From a checkpoint of a small transformer trained on Wikipedia.
Architecture: learned and rotary positions, tied embeddings.
MLP neurons of a small language model. Each row is named by its layer, matrix (down: output weights) and neuron, and shows model dimensions 128-223. Each number is 128 + 24 x the weight over its row's rms, rounded and kept within 0 to 255. Numbers have three digits each.
A block is one neuron, or neurons of one layer that tend to fire together. After each block is what it responds to, as a language model described it from the Wikipedia text at the highest values.

L7.down513:103087094152135107133171152101077128132166143080158102118133131161137103105149111142130156147108092130152153163121118064152105084116156117162122113117124120132164113133189112138152131147125113110126172119133151114132129100111149130158165148114080126137155126105097126146090153177113111124
L7.down568:148145071131112066102144103125109193090146125148134113116106113142151153163131114089119122092117125116099130206161152116060126120125137151139135101135172149118143113119173122103099116134133106130116144145132142112088087129149154162146150109096121126123119110125183159137135124143127137158
L7.down728:095111097143146141135166150126117125097128122119135097124126156121112101124112160103150102118104131148146114120097126145146168135115163121142121136101125135153137174141172105159070156129122143189118143102110103098140133135126128140120079100156134128076146120141112135136134116160141110108
L7.down999:121158155151098136119137160120113125090117122110115111121128140161147109113109148134124146119091122107153132133131120124088134130121140144132095150134136137127159112149157156091087113134104157118144105090123087139062125134136108179104089126152083122107160109123120129133129156187129128125
L7.down1032:126117117132126141156124135143150100114155148073114100114132106136141106114129122143076139149131113134152131180131162150121092068160154156138099108088145107156105136146169127102127119177160159155101149135101125125079158134104149147150093146123087111106096113063120138113089147135133111136
L7.down1211:089130181100125148114125157126097092145126105112132118167091154130119094144163166120102105168093091125144120135152133060124149118103137118112098158153143076142140128132109129111121144145168092144127135099142135148111117156125160091141129086125127094102150128135142113130114097137128093120
L7.down2607:123139116111099164118128158109124129133147106118101150120152160121142137139161102109126187153101148122153094138151112129120144158117109133121145125131106144140143162112177145140129133122135102132159149100113182104103138122142116144152132117153164078125147106100134125135133125109139147121
L7.down2701:149077078142144143138134165112118113068143071104082096116124137115145133122153133149128139189070130108161164161108161115118157086151133159126071160125133131128133143097188149126095093165179129161120163148114144132087102124144149160157149143123136126101088118103130161136103108144150122139
Space before years

L5.down2391:158134163139146108100139111130118126146100139111160122106110113179139111113169187132113125131117133071151118110088114116104158139123128117141120125112077144160133107143168126148127119150148151108124121138141117101189106137168114108114144128110093124103142145165119147110138149092171103089
Prenominal modifier pieces

L4.down1062:188119130106153204137139128103113129131101127133093158152117120092088118144141101083132118128097138125095148134154133147120134135114167113135153120125094128130155117085111134157117177050162157142126191114111121163140119160126107127095098121078131125131154158164137137105092138099144124103
L4.down1137:119133122159111133114103140111075106128100139127166108128148134112105141127111180164123150150169165121121132186164172116132142127160142131123157135083117141140157151112172071146163118161119146125077111105184169115139098159106071136132121120111104167118119100093134104112111118114128160131
L4.down1628:148099105130094119167113101098115095137122135110094155117139168100113117140113124143107146099146140131166155126126092156144171118159094179109145149121110126156153142120128160119157084169139124132165158099109090158137085127160128147131148128093141147148096168140179158099112116133116138151
L4.down2143:129121105152112094137100152122135134111144159130102125143127143146184121120116105113145088163109103135147090127146183147106120138156068165144143130132121153152098118118099098099123126117128091094124140109111148120138135131140109137088119097109121116116145099109107121183141133119115144149
L4.down2177:143120107097113130080132147120164149132084098090162130123152125098140123094113122155108140135116130155174145113201100133155133125108122149126155138127186122159082116112119082110116160170103141125068125103080135110164127122153138116161119138148112149161141135079129110096157088080121141086
L4.down2423:125114118099159107116123113136130121111137127112185101116088128139100124144096099144138132096136132097174121106097127106130143108158138140158114139129094122069111153154130152136143129133129128177116128132123140080192135151125066164121116135153119148122142131113154149141089076118145156159
L4.down2898:100128121124127098145067134082140105145165152089131108137123174142122162125128125174154126138080153106113171096186082147117166128138143113071128139134125099124130123118084142102164164129090127166132125169112097101130117129122103087176157132121146134140108153116127126188108124127108125159
L4.down2989:124110128147131100182159141126150112132119159154146114095178124138136127135114084121139143106142127134125136113146182160154111145107124136103144094141098163109098143130120138121157111115132157106133122098143136098134109141122097138141133119111124185129131136169140135188143127093154097095
Coordinate string boundaries

L5.down3053:170086133156163086157122110144147161106110143119107143146115178145117140141121144102155137145113129138136145110112129090131129149103144118117148133119119138141133117110120090143166045123151126153104110111165151131118155144156110150128170163118190110111133154117126091123137168137139156136
Decimal coordinates and table cells

L7.down126:106132107138147095132169125122179130125107128119169100152135143136169094110148131112147116133161151096169118091138128163123136124145102164165118133140100127050131093135108136094161121107184130143143158094146124129132144118119094164148122126127156124139092109112155127092114104159110132137
L7.down351:164096135117134121136110136133121115112161137100139147116103160124172129118079104152100140116120142137137173136181113158113168155144102169162124124128111113098155117147139109088111135095154128154139141140137121130076096127150142162111148139070128141079118116098121115151149068155105150136
L7.down721:162174145108119132125165136123145113120102141102148075135128152110107137135120158112135128120140117123138136125131094112169142113138090097143114111139132094148137101069130132114095183137153130147160164121179118125143133131168119167117138154127109131154098110110129125126102135119152134098
L7.down748:130094126143114113087100107100091136087111105112101172157129126117095126130134113125096152116126073118094110163106122152129108140134135119159088163173162098142116145120113112111143139090136125085134139108131098136137155102117118123163079089124112144112178131129100125114099143140101110159
L7.down1250:139060133118119129134132138125099117124139143118127110140102132080148148084140138117162171100154107134119117131151170147147120133121107145156142128118156128091136132133154142167129125122117094134114114148173116126133104069177125152085143168117154149162139142133122162093165076135103125147
L7.down1851:172133178115098135139109134166139115151128149154129118128069169117140123117131156104146098113178142121085136090131131160129154136093114121164095156152144103157112110137112124158157140121097125107135136117125120128096141108124109194140119110090157103113146155111124125112121116155154152134
L7.down2071:145155105129134106110153167176144138127116121160115145155129115156159130142111110129104109136130153125146165176148142133146168141094122137142105125096145117090125110153140144116168119127120141179117107087123095186112098142114102120140126119091101113109151142119143122132142137138094104108
L7.down3056:079112116115144061158115095122147115122122122168169131158119112090134130129168136113135168115113147126171084121159105184116087154178139123183136101126152124161113132115090117110122104096100149125136149120116106100129105131153105154112127101117171114129152085093133151117121092163122146114
Late numeric table columns

L4.down102:160198149134158096121119144116149131131129153127142130098143126117149136122138121139190117122123134126149174075113126090147123115172119153122083155112108141114124142107125114136142094104138094125122094153074152057094129138086119145156117118061097096130141114084101131154119107121103120107
L4.down496:150114129137138112122151165117143146127127138130141128111138162100146069111098133127123112139139145108126147149150133076200148110067137124097113096128111124143128085089132114138118106140148169099162127132127158056097136084098158122146152108139088134109101110101116119176188114104124116149
L4.down1035:124114125135100151126127168088129129133122093115092099125140105119119105169099133126134121078104161134117125147148142163103151124147175135100155119142177122131156185135139154118108147103112089134161120122097082111080151157130121132109101097140134095116129145095130163134142133173126124164
L4.down1436:127147171102144142107133111143145119193076127111097148126112128100135146105144117174124138145124136141153126116095137103145089120108116157085104098141116143121100093105120150106150158129149168150133127184149142124126119113146131123175090102116150125159159175125130151107123105127128092104
L4.down1956:110149145116153084105121146159136167112117135121125120132135131140155167123104124116106154175169141144085119137128145150118093093098117097119122089130099151124111130113153107129123104110141111180175177133133108167090098126154125133140142141101173127143129127144182110157130105134145122067
L4.down2454:134143144137132128144102105126103133147140091086129158146131113128186124143142142136130124137149170087120154120114130130134083150129161157126062125089140145130121102105156125077094109099084118096161134133152099126124128093133120144132132107099088113118145153120090138159125157110109096114
L4.down2599:105118127131095102109127131098089143083117126118106124132103162093144178127134128138146145181161129176174122147117107137125163168091173072123110103148089111152151100067124127111135119115140129159112152114104138105136115135116125124162124100117110068112180118145105040128141127127149143101
L4.down2660:144147131088115150100139122126136126097139123121155154133126109121121178102145148119111140102107078074163126106109112149140177194115131084158124163147132144143143170140088127122138100084109139117097150150105098157104135134106145131151119131145146127105154114110124123122125159126100094151
Pre-noun modifiers and table cells

L4.down298:138098080133102118145162130136109169137100125162151067167164138104127149181071146097114109151137127149140137137165112117145100134118155143148130109121144128132186082103106151132143119148121107137154151102122115134129094113116104150157102127159077103093115157140184119113116144073128130150
L4.down2046:091104110109106152177073142172131097173117101159080110155121176172101101172133123140130167113124135124135098115158167146149130160121101132142107143131136130143095144139076158121116143115154146168106142135142092129108085098091116130130154141114124130122128114117079147181111106157154124124
L4.down2373:113146128155129072102121117117131178168117112106130117144107119114120133087127125115149147149118125127142119127094107125166150144107122145187118117152166126132115088172115111120157132130121123145112131121108157109137078085165100153136104139165138080120127087116131145108116117102132092109
L4.down2501:098134113106118109138110077150154130134126166123158102117137141135134107142088128104131124116117107108174118209109135091109161132147129117174125116105105128128113121139117121128120147138099126091143118095110096114122139092091134129080118154203107122086079129099133135131167111123161128128
L4.down2750:143181084145095135133152100139116107124150094135118119116138118150111082137130131109132095133179179138128136137129154141171131086107145132127152119132113145125134081107133103159141094100121121068110112133098159140095156124146096145160171124079177106162117138107087145159133124126131127119
L4.down2757:122158158066162101106100107137142163165106086151098154151087131108103143177177128127136142148138129097172096140131139123134135098123132090117090125135136116111135106134144130169082175166130093115128096087145115123196131116130120132087126129157135122122190174078142121163087123113131114117
L4.down2791:100100115190094170161114168153108144110122161092086115101103148120137102175106099136111142155109156126124137082113134089163107088157097106137129165126111173155076110130128146118123121104176145118146122105125161158101121166116128143141134160108105108133087168131139098124168123118126128134
L4.down2909:140111129093102158094126159147143170130118113141184103127125148119139126152076098122138163078170119098103099117188092185114139138146087150154135168151130110139092093114103107091068092097102125127127128123131136134137133103164102118110099123156156101129118140132102099076092094098139164110
Year opening digit

L5.down246:104125127127149083115098130092131129162130107101089147158128120158162091152135135139151114159130191134115165148144110121131143143148138132118153076162165155136061162106159130123138120100099101120106161121151118138141144183107142129142131141125138120138135125113100121120104134111103086132
Year-initial digit and hyphens